MLP neurons of a small language model. Each row is named by its layer, matrix (gate and up: input weights) and neuron, and shows model dimensions 16-143. Each number is 128 + 24 x the weight over its row's rms, rounded and kept within 0 to 255. Numbers have three digits each. A neuron's up and down rows have the sign that makes its largest values positive.
After each neuron's rows, "fires in" lists the words (lower case) most often at its 100 highest values on Wikipedia text that the model never trained on.

L10.gate5:111152199120131135117138154138134150126128062127154124135145130152142125146121157141119137127123118118122183115103112143174177185091118128131108116111108107108139142122116153116103147118138103125134127092111145108110123096135130138145135157138133175126122178129183107149130166137113110097102123152133112151149135117096145179149075131132163114149162152146156147138060145140154166158131
L10.up5:106116132107127154156108119113128129140125091116130151135128153119188157130160144130117130119131118097091130146104111167131139158137103159137103096100086119125158111135107106137150123143117121165170099103129130099163121103155104130110098133156112152160153134073119132132120147145052103172096131150099125141106089139116157142146172148112128168096110140094111117143122101165114144145113
fires in: "to", "of", "from", "for"

L3.gate273:141147148122134124127088148120148087121135130127112142105145163122100135130088118132142154167087163136151155089132110152167141101108139144135091091128117153119138146126113131102139076129102106135119149115113104165130105142113117087099080150114120102113118112094156109118119085080116147199089157116102089136141145107102112125136168129138112087114136088106084116152144111080149117122109
L3.up273:119156154185109127150092127128113135118139152109155133101090168091136152141099113149104109133111155135169130086140140183126128099148113142118105114108125145132122107115140103136160069100108108112111139124128122136141112139143140091067097115080144141127124155117115127146146098106105154139083171083098072170120153130145160097129175132133150091117119103123116098132172135106175115137139
fires in: "has", "had", "despite", "having", "lack", "get"

L5.gate81:102112144094122130178136114141169128137099137157137138124111135144111128075133110099159069150090125163168144127089098076135162126143121120125154120142133099128124151126115126140142117136200203140114102134144087107094137116131143121150127157132097086130103126134102163090151153141136126132164168115128103145139114140143139193187149121092098137094177138145119136121115136148144152124103
L5.up81:122112158120101135143107142139128073111133131158098149099087125139090157137112127129106100127115134128188132140098167149127086173152124091121125090104115105155124137139095150141130118155147154137153116171090136188147158153103124118105119100140095120106138110111133106122164145163103116128104115104128058141133154145130097120126136161131151148112130143162095102096118125131133139137143
fires in: "of", "between", "for"

L10.gate190:163164135128118119113136098149117117185117125094108093159110175109090141127120073119178098156081180148104149145096145125146121144130134155113131123109141163118145120079157159123123166170147139135104172109152115181139109120143086106109146125084145118142150120157166105099133137106163132131178148135121112135100161127065142158122134154103148103089116096140079138147100104093119101104123
L10.up190:131147119099113133127123111140107135181110126079102072150119192098090159103110103114194117161084180141099150140082118155169110146135140159122150126126125153113134122069150161115115183165158100138118170109169128149149117131160072088117143131082142097137145130151160128123106127101139139134157163120120088137110158154057135147134127156118142092095118111149085151155124116095103121124118
fires in: "from", "on", "returning", "moved", "promoted"

L5.gate594:088109147138071174129139124098139124123098119158077141121099142128136094117135139093125147084151129129109098142133130124139119106154134113091136084130076123156101106167144123114145157153129151121100128159130131152131157144152159131119110128130096139119115108151099145114112101128107121097140107095090126133137098081147105112116116163114158150144132147165108110149103157122179146110149
L5.up594:148084128155131178092080113102108092141129105131118180115112140079114144146150174135110140126121179103116107115087142085137116155152125115098129095145110104121126110138142145116134128108113155122121148151113107172121157123112138123122114127127118117132133138100104112103110119134107086145094146134089131158123101143153139094101097156101160114137125125168085123114071165162136158137117
fires in: "to", "of", "on", "described"

L9.gate65:135093134175105143136093140140159141119093170100118131160099111152131107111167126136126134136142166117129119144138129112128140122120153165157112149140100137135081081143090087158128122109121152134172122141122081093134131145111147092085073126150108103123133098090127124153136135128120107089149165098126151127112142117152175118148138157113122096117139088109122089161132183110149125156150
L9.up65:116166148162136125106130153126100095083099121106080104147116166144130121115143139095130111124164147120103137127144139098117158100119143121137173130140081133132141142156129100151114132122110129147144110113083115137122169139147139112118086094096115116105109105137093158149146139131125165110164174055115142143141124168129164100140146125149128073118108114083134126090149138116189156102145
fires in: "he", "has", "have", "had", "she", "having"

L9.gate220:115145122129125143120121135105126124126136092122130170177132147148106088119135103131135159126146075141128135157111139160155134147101146163120138133123103124161137126126136118153114200146168104096104143123095105085138144148155107145121110130145143127131174117164114146112110146130120175122099141133172107127167109156108116160103139126119128119104109122145121085120070166152163151138096
L9.up220:109186096135165116143123114156112163134098124119144111121123169154127122147144106170139159131128151133106153111087151122177132172128152124138171169131141114131164133148117144174109139114162150133171154095158114092114117106130085097127114112142162101116102156139139125144141148138105149093119139114136155136117138133100147105189134128063143140117131134129143123092119132138085144156095
fires in: "from", "at", "it"

L10.gate204:147129116083108148124145113108173132139129151133126155141120120091105155112128145136128108126135135128157130166151105096153133114131110110116122062122135125091111078117148101099141090206155148151067127101123140145097105147119142133161104141154171097173166156132085151118160146134101133135111145091143092127122118094148127139113141130113129114160115172121133106134118168145106121126150
L10.up204:173118112081119142109148122125166131113122125135135173137120130115107130113128135141131119146119144104153137170155111102160132113122127130125125073103122156122106117106143120097140092184150119163065126112157129153103086131108125138182148114142160084163168170121095125102135159132101142122110139081132090133133152099186105116119117141113124098158127160118143137170151161132132092100153
fires in: "the"

L4.gate619:095076122147128162136123134160133141121148138137142115134152110118159163134131132131158095127116089121169113183116139110145137129085125108143117130123137110131122130127102106171170156119155172084131100160160114120125090135136115138113104087131154146148089156122106149103156124133109116112145156183141068143124147143107123137094169141099116113131102095061125127112157149147122119137162
L4.up619:097142170143140118126133092181122142100115129121132137106122156089156167135143128135124129142123112144155144151076129104122113167127120098153112163124131140116128121132125110174125102124145164092115128110134112112151137126130169155067103139094076069122129163149121138084158115131154116111115131162130126091160173142141108112112115128134160101127119101110126105082174112157142139136149
fires in: "as", "for"

L9.gate283:124166164144084175116192157132128171132089110120109116160107101123123144118158139114131123137110192142132071125117112133133117101122140128150139135127124120112089129126119139102129162140112139123137140121142114147138094143130088119110116150106134128116126137128092146097103103149125119107079146147124144124146130122109120156141141111126138200156091117117114169083121128154135146122120
L9.up283:078115172147091100137132107121131089146156155160132058135180098128129114090119156131127129123098144170126200122114162040153134140112141090088120128098090131126120097182142109139115161109158107160127095120126143098117138144115106107162145149128087165118118111103149139149120145134094137115111154136133065131115129133104171130154144117148120146133142124126119093095177136130125136119117
fires in: "6", "7", "4", "5"